config.yaml
n_layer: 12
activation: "gelu"
attn_scale: 0.125
MLP neurons of a small language model. Each row is named by its layer, matrix (down: output weights) and neuron, and shows model dimensions 80-143. Each number is 50 + 12 x the weight over its row's rms, rounded and kept within 0 to 99.
A block is one neuron, or neurons of one layer that tend to fire together. After each block is what it responds to, as a language model described it from the Wikipedia text at the highest values.

L7.down237:48 48 30 44 20 51 38 54 68 56 49 53 50 78 44 71 60 43 63 34 39 30 48 48 35 45 59 75 56 56 20 68 31 55 46 33 41 42 35 43 41 41 46 55 40 53 62 45 66 56 45 48 52 49 45 53 64 55 37 34 46 50 27 36
L7.down317:61 47 37 60 37 26 16 60 45 61 54 32 48 50 57 83 44 37 65 42 60 70 48 50 36 64 60 55 48 57 47 46 58 41 53 77 51 47 42 61 50 51 45 51 47 57 64 47 41 50 57 45 39 48 74 27 68 59 32 63 45 28 40 57
L7.down1141:45 57 55 48 61 38 42 63 46 38 46 63 43 49 49 75 44 59 50 47 47 63 52 59 47 48 56 45 42 32 36 57 66 52 41 48 55 64 38 47 48 65 33 39 84 47 58 60 56 41 25 71 66 54 57 42 26 71 51 37 40 49 38 42
L7.down1438:48 53 32 50 38 51 63 41 45 44 51 60 45 37 49 34 48 32 33 51 61 51 51 60 48 55 51 42 53 33 52 22 47 55 28 49 35 58 45 25 52 58 39 59 37 81 24 43 54 80 60 59 58 52 51 55 59 50 63 43 22 59 66 36
Responds to: The apostrophe in possessives and contractions after nouns or names (father's, King's, don't), plus "of" after one/all/some.

L8.down81:55 46 34 54 53 65 54 56 39 32 53 55 43 44 24 73 63 44 52 55 49 54 51 55 38 60 50 52 51 45 37 51 56 42 64 42 49 38 42 38 53 67 48 44 62 70 40 52 67 53 70 68 56 44 53 39 51 25 42 25 43 62 51 50
L8.down542:50 46 76 61 51 56 39 55 44 25 51 61 50 43 40 64 65 40 63 46 44 48 48 45 53 39 39 62 51 63 26 53 38 77 38 40 39 55 51 70 27 47 53 64 39 35 53 45 40 35 66 43 65 58 53 30 61 56 61 52 54 38 27 46
Responds to: Commas, closing quotes and parentheses that end an appositive, quoted title or list item mid-sentence, as in Marcia, "Trouble", (Aisling Loftus); also some numbers ending a list span.

L7.down719:64 34 59 63 63 47 32 69 29 35 43 47 41 55 58 33 39 41 53 69 44 61 50 52 64 51 39 44 53 71 48 64 67 71 61 46 41 61 41 40 59 51 55 56 33 29 37 56 49 52 47 40 18 47 77 53 57 32 66 51 53 72 47 60
L7.down761:54 60 61 56 60 36 52 52 64 53 51 61 68 63 52 81 44 60 67 40 40 48 61 49 39 64 33 54 70 63 60 68 66 59 33 71 45 45 44 48 54 54 59 50 38 54 56 28 63 54 48 43 56 44 49 37 66 35 61 56 38 62 52 35
L7.down1228:66 63 58 64 38 65 44 42 73 50 39 62 31 57 61 54 56 46 48 42 29 53 57 38 57 48 32 57 33 49 69 71 54 66 55 64 81 42 39 38 65 54 33 37 61 40 69 44 53 41 42 56 51 42 55 37 63 39 56 38 48 64 51 47
L7.down1755:57 43 50 60 34 50 53 45 51 52 67 53 49 46 63 63 55 46 70 57 57 48 53 35 65 54 64 50 35 44 76 57 44 42 51 57 48 45 72 46 53 40 45 40 58 42 47 63 48 63 51 39 25 59 54 49 56 44 42 56 58 84 55 32
Responds to: Word-piece tokens that start or continue a longer word still waiting for its ending, e.g. tra-je-ctories, dis-man-tling, break-bul-k, " Dec"-ree.

L7.down13:57 45 57 79 44 73 62 37 54 56 30 51 35 55 48 65 59 48 72 66 52 59 57 57 38 59 60 29 65 39 53 56 63 59 69 33 39 45 62 42 72 69 55 75 51 36 61 44 45 57 52 62 69 42 49 59 39 79 45 52 26 38 42 47
L7.down839:69 60 54 13 63 55 32 40 58 59 53 22 57 59 61 24 45 40 50 41 59 55 36 52 54 54 49 49 38 45 48 61 60 57 59 45 40 64 42 53 49 60 58 67 33 70 53 47 83 75 52 33 40 50 46 59 60 58 44 51 53 42 40 46
L7.down1645:52 45 44 41 56 51 43 41 42 52 50 35 68 53 38 82 40 48 61 57 26 21 46 43 36 38 38 49 55 33 74 48 75 65 68 53 67 55 55 52 34 27 34 55 57 43 45 63 48 65 52 44 52 58 38 48 63 62 52 62 51 54 41 38
L7.down1833:47 57 57 48 57 47 61 40 50 37 44 37 43 47 53 45 46 52 36 51 54 52 55 44 42 55 43 47 60 48 31 65 59 40 63 73 61 82 58 71 46 58 47 49 44 68 27 52 26 59 69 55 50 57 61 50 69 54 43 55 46 42 42 35
Responds to: Commas, sometimes "),", closing a list item or full clause before and, while, or a participle, e.g. "Nagao Line, and", "effects, contributing".

L3.down420:73 47 42 47 52 45 39 55 57 44 59 44 64 47 52 53 47 50 50 61 53 55 52 75 54 47 48 59 54 44 37 53 57 40 37 74 65 42 25 42 49 60 69 31 62 35 48 60 38 48 50 55 59 74 66 43 25 42 52 29 75 57 37 54
L3.down476:52 61 68 57 52 49 43 30 57 40 37 67 56 35 64 46 46 48 84 52 70 64 37 54 46 34 42 39 42 47 64 56 40 41 53 45 62 62 40 47 50 39 35 59 45 56 63 42 40 53 45 58 55 57 44 45 43 32 56 66 48 52 44 07
L3.down625:51 51 51 41 59 41 70 65 51 47 42 34 51 43 47 52 73 65 35 52 33 45 41 56 50 54 29 37 57 49 47 66 52 52 38 60 63 56 52 34 42 48 58 66 51 41 32 45 53 48 40 44 64 70 55 63 51 52 42 75 64 45 57 48
L3.down1130:48 64 52 30 44 32 68 30 46 55 46 70 43 47 48 27 45 53 64 62 54 64 28 33 47 72 56 25 32 74 55 60 43 23 61 75 56 52 46 34 56 49 60 37 40 72 60 49 62 46 50 52 63 47 58 54 56 51 43 53 61 68 41 46
L3.down1212:39 42 55 52 42 63 60 53 71 46 63 44 44 31 61 30 44 70 50 41 56 43 53 39 48 59 45 35 50 65 44 62 57 51 61 47 36 36 45 28 66 56 35 68 50 57 50 42 61 28 65 32 59 65 45 67 56 44 75 56 43 19 43 47
L3.down1555:64 56 37 45 50 24 48 53 42 48 47 33 54 58 36 48 59 58 79 45 48 68 47 49 56 44 40 45 71 56 44 49 45 53 56 42 69 60 50 58 63 47 45 43 58 49 39 55 47 53 46 62 32 41 45 63 60 65 86 59 76 36 63 18
L3.down1593:52 23 39 51 51 58 61 49 47 52 63 59 48 48 49 48 51 47 56 40 69 43 30 53 43 51 39 66 15 56 49 45 66 47 47 54 47 37 44 32 59 61 64 51 55 73 39 49 37 40 43 47 54 47 46 66 46 48 63 68 32 35 43 43
L3.down1858:72 46 40 41 52 49 60 63 42 29 31 59 66 45 40 37 43 46 50 48 54 42 60 68 44 49 37 46 54 49 49 60 56 45 61 42 54 30 43 43 62 64 31 51 43 57 56 53 65 58 55 64 72 63 48 61 58 40 40 57 58 44 58 47
Responds to: Final word pieces completing compound or suffixed nouns, mostly occupations, such as defense-man, survey-or, account-ant, mob-ster, vocal-ist, bell-boy.

L3.down3:91 45 55 41 61 67 57 50 47 53 31 46 54 48 35 25 67 34 30 48 57 35 72 52 27 27 30 66 47 40 47 62 50 59 43 61 27 56 41 46 67 60 66 75 40 57 32 56 55 51 55 51 53 66 41 42 32 58 40 31 36 41 49 63
L3.down299:67 43 53 47 65 52 59 57 66 67 54 44 51 67 34 62 57 47 62 36 78 50 57 35 17 53 43 61 71 54 63 32 35 37 64 59 45 62 53 55 45 48 23 60 49 41 57 44 34 54 41 46 51 67 63 60 51 45 46 59 47 62 55 46
L3.down432:49 66 17 25 51 57 50 54 69 65 44 35 46 36 41 70 40 46 44 46 32 38 50 48 38 61 39 60 40 43 49 38 51 47 62 70 23 58 65 53 49 58 43 54 60 33 41 60 61 45 41 67 41 49 63 32 59 59 66 55 28 20 61 46
L3.down564:34 63 37 79 61 41 32 54 63 35 30 30 39 66 32 45 58 51 59 45 61 49 57 34 39 69 52 44 35 40 44 57 55 44 53 60 22 52 51 44 68 64 49 68 56 58 48 43 50 47 58 60 48 66 45 47 52 56 39 35 33 31 43 52
L3.down791:69 62 52 61 53 39 47 58 43 38 45 41 34 76 51 53 50 49 46 50 52 42 56 36 37 46 32 54 47 46 61 40 55 56 38 71 14 52 49 64 34 37 70 44 32 36 56 76 43 49 69 59 59 54 57 29 72 56 54 53 30 52 48 39
L3.down972:50 34 43 36 43 59 32 41 39 33 47 54 37 57 37 29 38 30 60 40 61 59 42 68 45 46 57 54 58 62 58 66 45 46 70 38 20 61 27 51 14 52 41 37 38 64 37 53 64 59 49 48 23 62 54 67 52 58 58 52 51 56 10 41
L3.down1015:42 60 54 66 71 34 48 51 51 41 45 49 41 46 33 49 47 44 55 58 57 50 47 27 40 55 54 29 31 60 55 37 42 69 50 66 43 58 59 27 60 51 53 45 75 53 46 35 23 35 41 29 48 56 44 71 38 64 42 83 56 53 54 48
L3.down1052:49 47 58 70 59 26 53 55 65 55 54 52 45 53 52 79 31 40 58 54 45 66 45 38 18 61 28 51 43 70 49 47 55 52 69 59 33 53 61 43 50 63 40 54 70 43 48 46 33 45 46 38 52 66 58 67 57 31 51 70 37 62 55 53
Responds to: Commas separating items in lists of names, places or nouns, often just before and or the last item, as in Poland, Italy or Soule, and Mark.

L8.down718:62 43 46 77 56 41 30 64 62 31 47 68 55 55 73 59 46 25 43 50 55 29 44 38 49 71 46 54 70 67 65 26 45 46 26 45 47 44 45 40 59 76 49 39 84 51 34 52 56 55 37 53 44 60 68 46 51 58 60 38 53 46 59 40
L8.down1729:33 47 19 50 52 50 27 46 49 53 63 57 42 49 65 63 51 61 48 54 57 65 50 22 55 40 48 51 61 65 64 34 71 30 45 59 84 84 29 54 56 58 50 62 46 55 54 31 63 54 41 62 48 45 43 48 45 52 53 58 47 50 43 61
Responds to: Inner words or word pieces of compound names for trades, institutions and job titles, e.g. West Midlands Police, grounds(man), mill(in)er, Chief Medical Examiner.

L3.down905:55 53 53 50 68 57 71 57 42 32 52 64 56 43 47 36 47 31 31 36 38 35 54 36 36 67 51 62 37 64 53 42 51 32 90 61 58 42 72 63 37 51 57 39 78 54 48 55 66 63 37 68 47 52 46 42 48 69 42 61 69 64 59 54
L3.down923:53 60 54 59 34 43 34 43 39 48 28 75 37 60 28 51 56 58 67 65 45 38 62 46 29 50 30 45 57 61 50 51 50 41 44 42 74 49 46 51 33 54 48 40 44 45 62 50 57 42 56 48 72 43 40 43 38 54 59 62 61 56 53 24
L3.down1253:47 46 55 44 42 58 59 64 67 51 67 52 45 52 54 58 43 41 34 47 31 36 35 40 49 49 61 62 45 60 49 44 60 45 58 47 55 36 51 39 39 50 34 70 50 37 63 45 46 42 44 43 29 43 47 35 30 53 35 62 60 41 41 59
L3.down1354:35 44 59 44 51 62 50 49 55 54 46 51 61 47 62 78 36 32 44 63 57 56 51 57 65 34 55 58 67 54 49 55 59 53 64 40 34 55 52 30 62 54 36 52 41 46 45 51 67 49 43 79 45 59 53 47 30 59 58 56 49 48 31 46
L3.down1481:27 53 54 47 69 65 59 71 85 60 38 27 46 53 47 36 40 33 56 33 44 54 70 57 55 63 49 61 46 43 53 43 43 28 44 63 50 65 60 54 39 39 44 47 50 56 51 35 67 27 53 64 46 52 57 51 36 59 57 48 59 26 59 55
L3.down1594:37 38 29 45 47 57 51 63 60 56 45 48 32 56 54 56 44 30 24 51 65 67 58 54 49 63 64 61 54 60 41 24 62 40 43 35 37 40 40 34 37 74 58 49 67 35 58 50 61 36 40 55 45 52 53 56 54 61 68 47 39 37 60 29
L3.down1701:52 35 52 40 58 49 54 36 38 34 57 46 69 61 52 53 51 62 47 46 47 61 34 57 45 64 61 87 70 39 47 37 37 38 39 34 45 65 51 53 45 16 52 54 52 75 52 40 48 57 45 62 43 50 48 46 52 45 44 44 71 48 47 51
L3.down1795:58 79 48 64 35 38 31 53 76 50 25 61 47 49 63 48 58 37 64 61 47 46 55 66 57 34 60 50 54 49 53 50 68 48 56 36 40 52 77 61 56 54 50 47 65 43 51 54 42 28 49 51 68 44 40 55 68 38 40 51 46 49 51 48
Responds to: Prepositions right after and, but or a comma (and in, but with, however, on); apostrophes in that's or it's; and/or slashes; stray mid-word pieces.